config.toml
n_layer = 9
d_model = 768
n_head = 12
n_kv_head = 12
head_dim = 64
d_mlp = 3072
vocab_size = 32768
activation = "quick_gelu"
norm = "layernorm"
norm_place = "pre"
norm_eps = 1e-06
positions = "learned"
qk_norm = true
attn_scale = 0.125
bias = "none"
tie_embeddings = true
parallel_block = false
init = "normal"
init_std_qkv = 0.0266
init_std_o = 0.0266
init_std_up = 0.0266
init_std_down = 0.0
optimizer = "adamw"
lr = 0.000786
beta1 = 0.95
beta2 = 0.99
weight_decay = 0.0
lr_head = 0.00575
grad_clip = 2.0
warmup_steps = 428
schedule = "wsd"
decay_fraction = 0.564
decay_shape = "linear"
final_lr_fraction = 0.1
batch_tokens = [131072, 262144, 393216]
seq_len = 512
doc_mask = false
train_tokens = 1032000000
steps = 4392
dataset = "wikipedia_en"
MLP neurons of a small language model. Each row is named by its layer, matrix (up: input weights; down: output weights) and neuron, and shows model dimensions 16-143. Each number is 128 + 24 x the weight over its row's rms, rounded and kept within 0 to 255. Numbers have three digits each.
After each neuron's rows, "fires on" lists the tokens most often at its 100 highest values on Wikipedia text that the model never trained on.

L3.up1794:170174138156132126132081123114116166163176096133159164104119076105135144149106113158132109114083147124129124140148075119176146123117125121160105189119138100161086152142146086131147163077100122111171121129153115132158089155142138127089111084101097121117133129138126116149110106143109181113099174145169118120112068186138153144167095103111136121099112116156129112141124142107108154149135
L3.down1794:110097135147123112125154112137170151147092095176127077133129148160112159148112137104139140149106135151136120116172100150118096106150106121111088091088167084146106119127084119128091105122128078130105131105101127086139149139123125115150106120109123119111122103098138163126130131105099157112141168145138130170139129107154089110127137151129127137167150163132125138090160140121143109155129
fires on: "\n", "==", " ==", " ", "|  |"

L3.up1377:108119086134117150123104118110107186141096148087133116181136142137071090102099139148151096129163159089137106134120140079127125137159148110139087118097131141141092099132166086123119104103117115126191115119138084105125104148150139125085151087065119143146125108129122159139087090122166161141104130123128134094137143060107128129151124117145163152107081135123085158109130144085107150124139
L3.down1377:140102098153164136137129087162104136115105109148145144183119144149124136084166155153136103102131111111181132150172107115101171105116118128101093080108158133122121098120136140096107107123097133128156160115123142136106111144141127115125135140113133153167136107171131141107082099145147145116125130144117145111086146133177149121146135155144126131116129134111077134152107109099186136143100
fires on: " ", "\n"

L3.up2990:140109175173132137086123093099091143114165097155110127126125123111137103140140122142105154120135110172154083166142133131076173100130090089125128127100116150145126127170133113123137197171142117129096154117094116095158119107123135119154115134137120102108120174088159113136161070117148074063137133117100138105146147119111108114119170118137141114113127124126101106130124173119150161105156
L3.down2990:119120159147106154109117120089111169133150124107173107126125195127135144095097139152122146132116128138146122134172105163098120145118140140137190114110116078118110079146065085149152150102152142113140092099113117151092147163133132089109099146127138187127113152116106184132117127153117130116082127139149187145138144109136115161133076134111125129114099102149110120154131138153131140106124
fires on: "–", "j", "'", "-", "ord"

L3.up839:114126138119134145114109104102139146120137160090129145154126132035141138145134119140129095099178111122116145100153091121123138148138130162126095145133128113140085129141115088153147143110120152131154116136128109141099143140173082101084149114134135153135106111091100129129119110130152144070133097121120125102076148105150100123164068116101162116078140108094111130132109176112103123130119
L3.down839:098154137137154149078098116155119148124160145090118104105113131137121120124145139134106107117152138142140116153150094133133117154130120057147126120126160073092097145146126119158117108133098151132141122125128169110134154111090116168138118114085117129102113139136140101120147086082107158124114100144204106070140112119104143122112078149093105135149131054139133104129138118144116093129127
fires on: "),", ") |", ") | ", ") | T"

L3.up776:137146105129166171118113117136155109135149152096091107143077160112102086110095166124136129163087127131153112107088118124152113137150120137153109127125120139135117116162126149136129136103170110149084136175109085147130117163142133135134125133159077125094127117108142125116121116097127090108163097116098079130120108132105124126155114077144111122140159158130140155114176152107123156135105
L3.down776:098150118124159167154117093110112118141156106195131152184126142120121120114131129143119112130089186153140161120150149134121135120160097180102100167079120121144142170155121121142147069140168118145128085112159123121118157151164169130131154154124116119121167092143161129113128160133140164119129120112150094102135111185097110157121125137134118074130169136108144152122156145118090109127169
fires on: " | ", " ", ", ", "–"

L3.up1833:153163068158167119125128132131114105135101120105172115096120100164124075139131120153163146166142111141111088106114106134121134108182123151137157162153155180105114112184118142132085133144153144138134137169090094126136128103171146130144139136119107129126163163122161115129147103108132142140137191129102078113128104187083176115100110094151145106123150164166112096142154165121119133107116
L3.down1833:119159134134140115119161093122148142133154085137123133085140082095121110097132097141084108151111120137122109137088127161110127134150133112110108132101145142142133119111117098066126142135150152098155125069160133116138141154159118136141101110158153126081150140153142153105108137113134138145141101091078097074152125120123124097126164130138137166152167141168106104118125141108131161145140
fires on: "–", " | ", "aty", "-"

L3.up818:117129102106137145165135160078142147160110153116098108109153100126103171135098131116152092097155110129143112164112129077122163157144093082110127164114119138148087126117155094160150152149136102105120131162160113139145155176132108175129159133108157118145143088114108107140123090115111171152109124086149129098153128138145104109148115128140144124170105139177084134101154215110154130114139
L3.down818:131140105113113123123117159143170130153120126149152103138158113109113113099118117101148144137162191150159088143077131121154143110134143130137083123133122119103132160130103076142131169135102112108131162155111100159178114118125092159156130130088159128126160145132134100107137140124138140139115170096111095102134144145075112136128141142204116082104148091154107075200117106157157130099118
fires on: " back", " out", " up", " home", " return", " down"

L3.up1488:109155072135141099146142106123131124115103181140118145151120124155139133147139126101169164135172122156129113103064114121120123048111096109088083127144087124142104142140143147115092164143095166131088121150137082147152151133110121142132113121163144129163117144111135105148154116091165120147131118053132100109154186132097120093133144129182164139090134118107116100097117121119157110134132
L3.down1488:126132162097116148122141102112091125168111094128103135134156171090118115110129128111126101097188105078146121127123083142100150121138130129117167189141133133156114149138150119143135149142137146098129139104096157128160100098146108164103076137148086148122122139126113102072122135163117110107137135179155124126119141116127106139150150120158113167106135133138106152138108092127157118110129
fires on: "–", ".", "j", " ", " (", "ay"

L3.up909:150128073176140119104144099128129145166153125150145168155171101108129112154145120167160138122099111169161136112103142120157151110056108129137118167154135112136150143139119132158117187139139149161112106149148091137158153137164112163123083099140131111122146109112113109151131141124109126136132122088129115119123111109156098122153150110127131102098155103134105116123148149117130160116105
L3.down909:086124139113096109084146160113145108103141108153121149164154095151096142113131115100121107146106129182138124135173164143184105125134164115144134139110101106084133144165089089127131116162083093117143159087143145140159129165094162152158105141129115125167127124141120124122140128098121135129140130112097138117132155132133103128141159172154103096151163164141102151135149123129115168146126
fires on: "; ", "\n", "–", " | "

L3.up1730:124150099083140165114138150130081139147106125129107168144142152125143089122102080116136128138125142092134105082133092137124147109146126120137121107158142121148182099124060109126146115115105081128164078127100091192093137115120106126149142161112107117090098177169159143150133147147118097146117146138132092119116165126129109130154123085126088145132079097099143138138128123149110165135115
L3.down1730:128114113106131111148105107161124120123144154154137133153073129142088130124150103136144126122107084170093108143095157112120121140080122147115131141145099095106109147090137124135136114089146089117152131123139149123156097147150081096138141130141106160122121150142149144092111132147161128101124083136135117150116104153124124127156134149117099082118137136109118142149104164117126098141149
fires on: " ", "9", "7", "3"

L3.up721:162132140146134102103102125122151105149103131084120130107151159096141096114124108168111117140119133181126117133151123103152178113104109123149114152116094128145104134158125111103112175156151106124085095135109116129125142136120142155106137129120200116136134142085160168124148108125123117119145096073110140092107141129145095137139150127146143159135095126130118133117137164102115154150127
L3.down721:103155174160112165132103138093136165103126132138140122126133144121103139155207138150146137132124061166095104146141113118133140083132088157121091136160127123138111177146108136138117157108142111103145132086086164098103098082097145135110120135095148132125141135087146130142082114118106147132131175120119141148157139130118129108114110136103127135090108098111140137133144073096130118100142
fires on: " T", "a R", "a S", "i S", "a B", " S"

L3.up57:136162138143162156157072135089138142127102096126121167128137145088140146140125137142163141107130131156097132094140090126149111163126101109139109114152122126111111091150066116138093100126179125095092100160127057122100126138090155150128153107133124103137131120090137146147140128117160080104109140118128148083114147094148142109109127115149139109145101142127121151126135087125142109112151
L3.down57:145140142072082158137154108088155165116153105139120135133186153142132129131113160153128114096150136090144126146154129101124121111148128102144107143145094125126120130171169126074111136163141186075107166146149143122120104123159132125151109125102106095118145091105119155132107153164152158138129125158109120131093128088109077151128108108121118104125116125125197103087150124144130098131097
fires on: ",", "1", ", L", "\n", "2", ", "

L3.up1175:141166116107208144094123125135148152141148123108156140112133129129134113110103124132147105076113127110141153150099081099139116117124128125131083101186111124118108161136111104112112137114131141130136092162109135101198115158120107127123114115143086105120130093082137126132156054111133126133107135117153064118134092108129144080129093104107140144104152104124157115174107163152130161104141
L3.down1175:085128107122148121149139147144138128149086137122118125121109154107133143172119102110119185150146093112109108123153123143142125128160142115094124131102132093149087125143081129121112102164136109110140119124146112122144092125155144135128101145147152124131112149139078119153118119084151122094131127120139097139111158084142122108131165157134106156115135169112107087120144162087143129146124
fires on: " | ", "–", "; ", "/"

L3.up2255:133166094149111123131116090116117132159123142084146121151092087137124125128099100084123142176120125123103145179122126102150106110163111111184081111133123131128090151167140090130146173111083138116119115183108056113164123129115145138151089110167168102127106152107107107144154131128141171115143117100124048122111100145143127122129087096185103136118133127114168143126132153047090128132116
L3.down2255:087136118140127111147148150118117111149151117151133122134136144142129141144099133104122141121123126118128149127119113097151108119121122123128157092138096149142131152146079117147128115115096171136111116097134115140146128121125131103107125168130176104060159152162143111135086168134144150122097128103112126112111136071160108117115143102159117165125111118088186149111145151127138142116167
fires on: "–", "-", " ", "25", "6", "7"

L3.up2416:149148141132133145142140141110103157106152118092126179150142147143122160090120093113137126158107109127110155153065047125158145115144070143150105103085150104135143132141141127149164142085182141104125115146134127130135106169126101145094112120122155149144113159088139112115118137149134117167106113118104092099154086106173149126101083179161116097105134118112124127160136152086144103152136
L3.down2416:133128085143116139105126160149164156136108142094122118133131149126156129128129168134124150106110172169102085103069112122084109131153128116112115145080148138114164151141159142122129123096126133130142159177111128140143068112115169129157106129141149133151099133106162155108143115096136084106143139099123105092138109143157118158130151128105073117124095114163145115176102135117125137190127
fires on: "\n\n", ":", ") | ", " song", " track", "\""

L3.up960:135115149145115123122110090095106119157123161088179140142146158155161140101148095123122067123125066098061119102142106109096120161131140122115172150129107150117140112108152119139165095183154113144142107132161130124126142118125154143116114132118146145128134138099152148080176143142113109144126162094144120129145141126127102085152122121159131145126090153175085138074115130126128140127139
L3.down960:150122129127088117155090114089078153159138098135169146116087104136176127132149120133155101108120130161108102138142092140119153115118130139110138122144122144142135096091134089152154115151140132136108148143108133135152112120162084115099088108149130119152152106100159139133141147133173125112122191120165061100141132143086130133156135138156163118132097088126080138118116081138176138132133
fires on: "os", " Mas", "as", "ios", "us", " Mus"

L3.up1137:127150100104171134159118120110169132115136141124111128102133158120128112137137143141174085143116144127114140082130137095142167141142122152136145138140139112137096122110098131101125108166129081105113154131163085109127130146145113175142163113099111083126136123174160134137147135122123150121070153096106166097086093129103150148171075112141139120134125125188130121119124159123145143120123
L3.down1137:124130121146132131118177107081150137194111172185092107103129146148152086151129153120141154102175115120131118170125152078162117155118158170128125107135123111113108150128126119130101146137138143099147091139152109104124146101118103177102110117122127127137160122159106118125140116118105127142114128115151133136117109101110125084122143142156161112122093157076162116105145144152092136110135
fires on: " up", " him", "ay", "ak", " them"

L3.up1934:133161125116135131137123093080071171114137135117114138162142119110074104140109117133143083080159143146104157131093141116141172148166103124139147128101151124117160151146137154122125173085112100154138110126161084133105154147162153112132072102090090112127151086127116174139123136131087110104129110150135116095139179148113101145168130120146154124088135063122119148119109129136109123136148
L3.down1934:128131167133111126107150123115143128089122111107148131148135108099130112102120103129118132119142115106167080172149089161128118099127120175132100157166107120120135137119127128129139126122082152110123161150110135112129123156108139118099156106132108126139105141110136129070098101143104129145136130123088152155142140113156168119159148132153137129153139129107112157130127125094142134101145
fires on: "\n", ", he", "\n\n", " (born ", "man (", "i ("

L3.up2940:106157151125153159171112097107145139116147148097078163161115149128132115130121108147162149125115149111103128127162106121128144125120136092153109114142134111157129143130077159126122142100151137063151062142142115111093123151131145117137099121149144130104121147097111201163154150124120115129124116141148150135107140139107139124141105164126107182086117112160142125108129097104108098132183
L3.down2940:101123116145119107133114105081122159121160080117109104134173208145092134139111122121144097110134112148159162151130125141107130145082142119122163137133122090145179155121127121130189098134122130103161143118144111131142170138134142141081174123186142135136105172100090132143108126124123125095136136113156123151106121110131113106136119126127090096182184106063122127096098121119120102096110
fires on: "1", "2", " on "

L3.up1282:153136123106131146134104150151151109140089161117107111119130114139104167109144126114138160156127117155129148127101098119125166162161095146127104098157113178143067137166136153119099165113162138148111169138100089123125101110128127115150137106174152131170156141131151155160159110103127125113138100128116094103109124121125140163130154165157154112102153120146118116115142112105141120096097
L3.down1282:105152160154146123125176116126108102147132107110109120121100114117103118138131095163131122178088125104137116091075159156171097090151134147117108136095155159103118143179121125057139106144116111104095132118145108173133117132131131170114137091127139130143145154109154140128155160142121152148108115107128153119122120119094104128137101135134144127115167157176098116120113145097138167124162
fires on: "-", "_{", " ", "mathbf{", "–"

L3.up678:102151111162132108145090123110148153121119092100122168144107120149114122148116147104115120155190113154133142135129126093160144141126092164151128099099104127108103097153154114108162152108143139114112132115138094122148107139167141131134107119163096148101135110145175107107130110125145143078127137156090106090135097129094104142154092147154148120121177096143159131094152157101135162125139
L3.down678:131115141140118105082115160125134130073128152141125128184127171145114106169180128140126088096186111151147135143089158122148163140144087164140141074147119132142109157122114126123153129147131105102117151125119183119105142131103162137147142126104159200121111121131115103131131089133138158145123128135119130094134141100072130141155102178144125123168157135170164129124130120094118136132146
fires on: "\n", "===", "==", ")", "-", " |  | "

L3.up1695:124104163182124149092105137127110169139111165117089116121100079065115140166105067092163138095180102127134132138122124105121164113135117132120139086151126162102119125150108152173119153150098095106164102145127090140116105101103083132112114144112145111100115151150148182128143106119143145161099129123094099116159118132147144104133136149160199119144069138124093112109131166115174121107137
L3.down1695:093124129117130171074122122135136163098170116170113068077117127167107066100090129082132129110123136128171113125158116099132111133132113082111106125118130098125143137119126116095169142154112073131133145126105097164107156128087125154104133132100102121138148106092086206086100124105103141165109154131144125117120135125155165128092143134103144146111122112129129132089155128140142113122161
fires on: " | ", "–", "0", "; "

L3.up2346:113126100084138158163089118157121142167133120113084121128121111116149113126121136131114126130124148132132098139138140160132152113164123114161084132136158097137078133148108134127125139120102099140144130141141119120160152150145139129111123116158161139175114103099082140114145125064154145151113136089122140138090121155167112132140140071179098161153088135171142108133156153085100149134144
L3.down2346:108133123142121118139101142084169109129149101135120125091116118089077127141133142081093127143191092115119139108125133107135108123106148092141119136150138175126111116082122130152129094127171149138107149131109110148125098113160124151140158113159104104085182178121138142115132146107131137129105095162111125123121148160177094146121150149148138130095134133123155108115141124164176118114170
fires on: " up", " that", " In", " out", "y"

L3.up2974:163114142136110142092052115100125164123155135141158136126192177137092142112139119171123132146132149101139136087128087135132094121134139106081089164164164130132127101177146114072131128123130117128152133106141121131109181150142104114117171094117113130133138140108118138148128133116089151110115154153135161144148101105115129150179104081129089144116100100136119147102107162077138126133130
L3.down2974:121132085151139124135099125092146149124142108161156102088169116155142104142092149157151111127108130118143098140142127136135078133097113127137145166201153107156167116132148114131167127125172130124125139107137122148151111079157116115112149124136131122102129143128108126153127135138145161150129197178136100149105112116163134108130166123116157135132137128100119121132095147086145158105092
fires on: "==", " ==", "==History==", "==See also==", "\n"

L3.up665:144130124092142126099098121138069126128130134104135153141132104153117065136135076147109085102169143099106155124121130119146126095128122071098088135143132075150108124120137120061133126182115141148127146131144084129130117169171136141133139111115097150145148098118109085140126131134122126156137110144138129071112108149120078133143128161150158149126100163124103136136119167121079160106139
L3.down665:134151131090149135133123131145112113115108121118148119180112166146118117090163132113116122105143156103111149122080101140105135113112121115140126142128148132094112135134101154125126112124119142165126161143139158161116127177158107132124140122144115121130137120167121131130131111107130143165150113171134146136139134126191102147101138122118107161133099158109109115132079145144107123125128
fires on: "\n", "\\", "} \\", ") | ", "\n\n", "\" ("

L3.up765:143131076048139115120097145119073122180129123087180116125122133105101130161135082105090082147090152149128146118154135107122157184124087123154126118139155134163086145129096102125117170096165154131141109160103112133133132128142090174161106113148105121093148123105157094150144157085121133162111182162131116146129169141115118099086142100116108127137117150136152126119169120115112148115148
L3.down765:113167156120102121123133121116105171111167164172131128145112161140156067162078116119135121103101123169135125092143139168154118142099119164101135155129092140105143098120087078167098135148134082114138119106160111114134092146143119129101109090157117132137144166152136102090126162117136109119144139123101127145110115145078130124127108142113110143111117176131174148146159107145150129103104
fires on: "7", "9", "11", "oc", "12"

L3.up2199:098121105169119120100091097114140115124111167122165108073120115094100149100130116095161178146135104158129100149132175102110117122157153122134129171150124168123106089116189101154160128141160114145120166125154093125151137114148179111133121093117152134125144133092130113129169110127130154089141158152136151106124162082114066126108134090149117107112133133096105135168178155136153169098122
L3.down2199:093142141098132134121080075083160124145118117133125126127115126146127154120131106117111143094081102145168102151139099119108138123133085140134127134126121145110151128093174112163187093137150170119164132119135099153122148163141121115119127134115148116147118123083102119148177157151110126068084150135131155154148155123117120167119100118138104127110125110104159088164128141141163163111136
fires on: "ot", "–", "o", "'", "a"

L3.up456:144134081125131160108117138147112145153081127106135101102162139109097126131131112144135128174164124175100083126136138138171134110131135137101127115137090123137051106159146115102123191132140111158111144097095115096116130159170133161151103108163139154175155132126110136166163087115128126143109144116128151130106173158124119180188112130123087143091147097151084112159092148118108118113118
L3.down456:112173116091129123137137092115109118131122138138138160101167125187103151171102170125125156103126121125112150114115126109133084121142138076155083106149137169127193086134148115118141091153138143106140084117091099098223130172106144157126104094137124132105127138135081126147143122133114096071097133125146169168123141104142162139155087113125150157142149128187122107137121121106074144124127
fires on: "r", "–", "'", "ent", "as", "re"

L3.up2581:152080119116147155118131126156181123116131130108141146129175095151104147118126136116128166144129102154124123145145118101091150135139162129120118103114099138125108133147151119093131071121149159123096132151099105132112122088105155117091124134120132135157124159135162141136161133081130141122117082137162146109133119088111152177135124121133110099076140124102156097101155109129153118090110
L3.down2581:120135154133107142129137153093066124128152104168139142116102147137108147123151096122119131183096127130127132134117168117118071094152139170137128166115139128135116115126128116124146123118119135102096085129169151128122150152131117136110107108133121105128098150114139138156075148148084164117160089064196138122131117117137159172107131157136139149135112132120138144161137134136135122157078
fires on: "–", "z", "ig", "-", "het", "_{"

L3.up840:140146124176149135085094100124143096101118093131099111105113105126141138121101120107122132131152102168128155110094145137118160090132104131124120171143094108118066139140156103161148102125147131099121073196185107119144092160111176146100181116129142118112139149112121120106146112118133152124127136091168160104112114097128121124133096149112141076085119125125173138144166151149136111144140
L3.down840:124204153118142132134143125113127116137148102106131130135149129150175167144116135119099117128087153152185115133127107129128107130137140108165114149097110104108136167113130124167194114123172151150150127116126114142107181101102109103069142108129115156120152157154137169101157131129133126146108083124105132135137125079151102120161149068138130127152124132099155098123115133141106144122147
fires on: " with", " from", " to", " toward", " b", " be"

L3.up404:136110125105160126151082102116121153089106148078104181117095133147147128112136110122087107104145176193113119161078172134166159141129114130135127100127101133150114136136120157107142155139141106105069117093113117074107141183163132118109181065132175100130160127104118073098153129079119092062141114110116112105105131170086141122142108166124144136118123134112111141117138144116129120108112
L3.down404:145160124077100114142187101167136124164103124147079142134125101146145127106125157173126123097102092119104174164124178123127135112117113101127110149132129129161157113151132165115136143154125128140097111109121146136159142145138149152104105150138117118112144123135087112134196127089148164114153115110115093109136160074160080107128095105145085122081071134105153177100120128112136104123140
fires on: "\n", " of a", "1", " a", "9", " |"

L3.up1711:119117148136121176090103141146162139136137084129095140094110172088108169110097116121136103112115088145091116146135117124153122135164095146137104115149162095148135142138125111134142160148165086115139132131124137165119131166129132105105116125113136114138134126081119160118142112110158154090116118121120150147127092134163125143173151100134129148106118098159135153144114126131086158180126
L3.down1711:121152097148154067161094139078097161162093090149147115114147105118098142124146113109101136123149134136133121134081087128139099150096103090112128110100112087141131117116117121132158115086141117092124082148108163159151146142080074115136117098121150126135166117159126108112139111162103120139149115110149129105119136137111162140103151164146146114119133116140108168149110170176164133131147
fires on: " of", " of the"

L3.up959:137145125152131108124094120127118153174165140125139138070127079145101101114158155156148110178099130158082131142147145104142166148117118164149123151111125104149156129124123117116074163173123095152122100134127098102126138116116157138116135126157121131129116158102102129130162134119113141110144130083093133103137176118100109141114119131182162111102110115083069121088124141112135099138162
L3.down959:139169131120140161108176147128116146146144096166141099079081117155151096129179109100107152100125098172046149163121147101102139136106166146100108138098131120108147172074130105145143086131133115153115119106108089126137097108124126114102105138131109123117100115116136118125176183182162129140118130113130163085130132127100159156124123177122116084135137127140098156148138143144108160152126
fires on: "is", "ans", "as", "us", "ens", "ivas"

L3.up3062:143167116133147143112076137111136122131147146102084159151151156117122154093080131110123111135154128143101136158113109126141170102148095110142113092165116096085120127130144087119144179095103102136159119114151137168126106129077175129132105120100149149134161137140120128123125108161128147116131103093146115134108107110129134130154136112167113115120069125124161102139103151136099124111152
L3.down3062:124177118128101178127134149153159146123131131127108093136130148146131124101181108133144132126140115156119096121135134195090130090116098115146144106157114148157075138130143138111112134136140105088130104122107149122145085102118144136115131153087166110106149101105120122155098127124121129121165122134124117157157122104126125146181149106113145160110062142088146127101121092103127084103085
fires on: " T", " S", " Ch"

L3.up292:096081101081122100114097139104086144137145133097103093116108141122115111130116119149128151155130147125122102132154112131145143122158114116101150167155088130148143134167132129139168122113163112152151108128101099130107133173152176131121119131074126146114104148123121099130109147113132106133162165108132148119083174166096099125154147140162105117119096104131124151110124141113093086116115
L3.down292:141129129145139119153147168168107130136137139092138119146121154120115117139108139149095116156127166125099131117097104159145137089106150125129147153107123132158131163126141113109140097123148115107103118081168091155106135097113149098129175124126170133136148141118144116176119119120154141129152104090142127106124167080129112119101112129142142104149146140047107129119126145136105126136122
fires on: "\n", "\n\n"

L3.up2189:112123152104153109089126100108125143150121181095117162139166136119094173036109116096117129129126100072135101115085090108134105112175127080142127138097169156131112096178168147071119113160142093105127102128135099117144170165094161128144108106111136165109107124112117120175121151090093145121122152155108116091105145081126123127136110116138111153108105147124175160102136129112108147104134
L3.down2189:121095150151140116103079129104160138079130133159128060118100133113131122092149144117119126107131103153175108114102165093151125142123112130108132109120165102100166090157140130116147145165104149097116152133148091096140159099145114118169112151139075168144147068160129121129137120111153127084121119171136153130143137117130127130148140128108134131122140118188091145128111140124101122118141
fires on: "\n\n", "\n", " House"

L3.up670:099139127110148136126103119118112185128191125114090113150102173156094119173127100116144148142154170141145134093119146114117145109142137065152138115138090184131146167170101143106134156113108117112133077134098119143133122183199112131147124112060107139116107125103120137180139160138129082111120124129107129123106161147116112138148134136162106111111128128174134122119099166119115131165134
L3.down670:132108117136145112190096139155133117129155135132126113154153128117105109182135137148147110122153114152159118123133117133148116157096120128122100158117125125106150115134074158107158126117128114108127121095168100157125162158104138117147175137183134154110094116127109100086117141078108130112133120114136100166086146091121087117148130138151074138131128109111136085127098146114144099160064
fires on: " on ", "\n\n", "\n", "On "

L3.up2857:154126109147152157113073132118090102106103165099179147121170076152130069089117115126125152177127144143129145129139122118156164139122109100119142132125142174136140135140128092098099114165085099156149204156142087148140109169102147122100093104098154144122103131135107121166172110123119073129131088122104112069141122130128144127144153107117119102098122122103098104168130160133107134153147
L3.down2857:113140077131078116077173126139125180157144165123073150098161105134131110156114138119157068119105138135110169096173117137122096142162120097140140090123145124135127101098170086131124119141094128086162099112170132127142118191124103115122111103088118137181063116165122105130140141110138110116113115112112184115144136119156137116141106171144142143123149134123093113133179114098100166142102
fires on: "–", ".", "es", "'", "is", ";"

L3.up3000:128186109143113126165121127121147131121153133140132119166131124134142114177108145144131145110130142121130161160113098123123146119134096152118156123165141099124100151150133135166177146107134114151084173131104089153118110150116118172108096135174162129123147101106143114128170153116118072092109074091150087145111120122101113100122137046151155106138109134122116116135130132135178126132143
L3.down3000:123104123133154157085108136071131112122169127138157099118155138113135141151130130116140131122114142140176153109155136121107060129140100134097149087118120136129181127119153098143112097126101096115159118171144133124122112135151103149138142143189171106115142125127132144130159116127160116142150134139094166130112120164133114110135126112123131095167121137131132143168117146126130169111105
fires on: " | ", "–", ", ", "6"

L3.up2555:129077098122155100139106093112174137122105152148158147078156082103114104122137106108113107119151112109141103169137084146084139137157123076123139137146111109153109139084109110128101105128144125150100142136113101129091134109172110140089157092120147131107142170097120140172147133095137104112142140134128100120142173148118152120182124121121162149120093113131130125155135115134137136069138
L3.down2555:125109136127152130122146119085074149207124087124095098128144098143146142078141168152144179082100128104113106156104095126094176102130105153138113173167139109151139151158118164099129100116132146128131084135144167181148121140129132138119125104097167072121127140101162129104093168108138096168146114151107086080117135117164140123156177167130121166123140146144126153099124129133174163141118
fires on: "\n", " |", " =", ";", "; L"

L3.up2145:107151113101144123131117141106106180113167124102115137168106145152091132163168090136138131158138128123106122153127081119145127142185133138143146107149121104146117150147154109124177143118103124115115143139125144102116136149106167130115092084100126119137140168093154102115149099126141147128106129133100148129130108109136125124169124116162130126108106114134176138153158105108065149164127
L3.down2145:125136119134144091081125148142153158118149152186116137126134106097104149146126131095151113127096132095102138108113109137132086108131121115128104128136157119121091135131188137097134101135120147153137154174144148153159111126139134108176194112150122131120121119165144097137118116108134120177145129113148125174137143230117147143179127144138149148104075116127123120166094099106111132127160
fires on: ": \"", ":", "\" (", "- \"", "\"", "\n"

L3.up1513:139123107087115146108088103115168178135104135092100101126132104085131090142134100155128131116087137139149157113122130082120149107160115104151117119141104094133085143120123134166130127118099135100155143136148069170111111115143172134087094104123090121117149125163182140092148111140134154135129145153133090110124113149099146099120108145172134098131109091159151148126152143106143120127114
L3.down1513:154136158144111113112133105138108096081128089147127156116072159128121113142156150121133144114130173103187169114096135119145126083102135161139108107115127110120160132131129143139101139129121153106149165118088134167085096141141078109121093157105141127139127113138145152136108131137079166115111121142166184120114125142111104150121126117084110062118161133135088106128146106144141151117123
fires on: " | ", " ", ") | "

L3.up2235:131192097165114113119115097117127106136130156059112157126110112131105092126094068129140137124139135124153113144138073092133166119092125126099115112151141146103119110133134136161134149150132142102127098198112117152139096118125112153129113098147132074134101137101099129127121078099148152143111138093120097142150139119124137077156105091141168118142090094118128142151108150151170164148138
L3.down2235:097106144122118111178120143106132121111134129157151109148123120139149135113139127091129151112131122091128105113129147116114128141115112098123179104154129119120136155084089152092145153117105141156119109115141091139154124124141090126062082134134118182128145147135067096140098176102115135091147112126095115141141151119139093124128179094136121128129131121078141098135108129076133153107147
fires on: " |", " | ", ".", "–", " —", " "

L3.up2068:108094103125137073140122156132112189102146129112117117113132111150038130118124118125153154173178143131112164094119107132117147121146114156124134121137112132130121135126157118111153103141146175116129114113154118104135146157156126116134135107113109134098109164122181105107123147136150154112099114122090132084093140147074126120170112140167143145104159099114115106124107123132149169140143
L3.down2068:084153135128132112113109149075096135066193132122153130157119101130111102110138147122107105106137111109125109088088131131116132135130127134167096155201090128140106106108112123110134101109107140122149114107113113141102103142093077103121124109135126153115147157168138110153107090161113139112127116158135128146150135123136133126109116123158105194174116101143108086138140142073119152141080
fires on: "==", "===", " in "

L3.up1311:122089134199121138129138148109167132114143108114118170132128108109132118117094139118142124146120099131076144112133143106136161108137134126160121147095093114139104172136097143140127126158117121128113139104168123139117120132146119147076115094094137148116109143079122124166125115132169145099126133066145099120125134116121073136146115107167118140113135113132128105123132135067105125098116
L3.down1311:104134127129119104131116176125169118115136130165137141109114093095139074100087101104147114109158126078115152129136142120185099149132082110140132101096096118105150155120112145123176108165110118166128123137147166174079137139134098150127169114131154120111110135111080090139170126147107190107140144132152105134170136139109111132098100136111157134117096075176106142146115139181060131099119
fires on: ") | ", ") | −", "\n", ") |"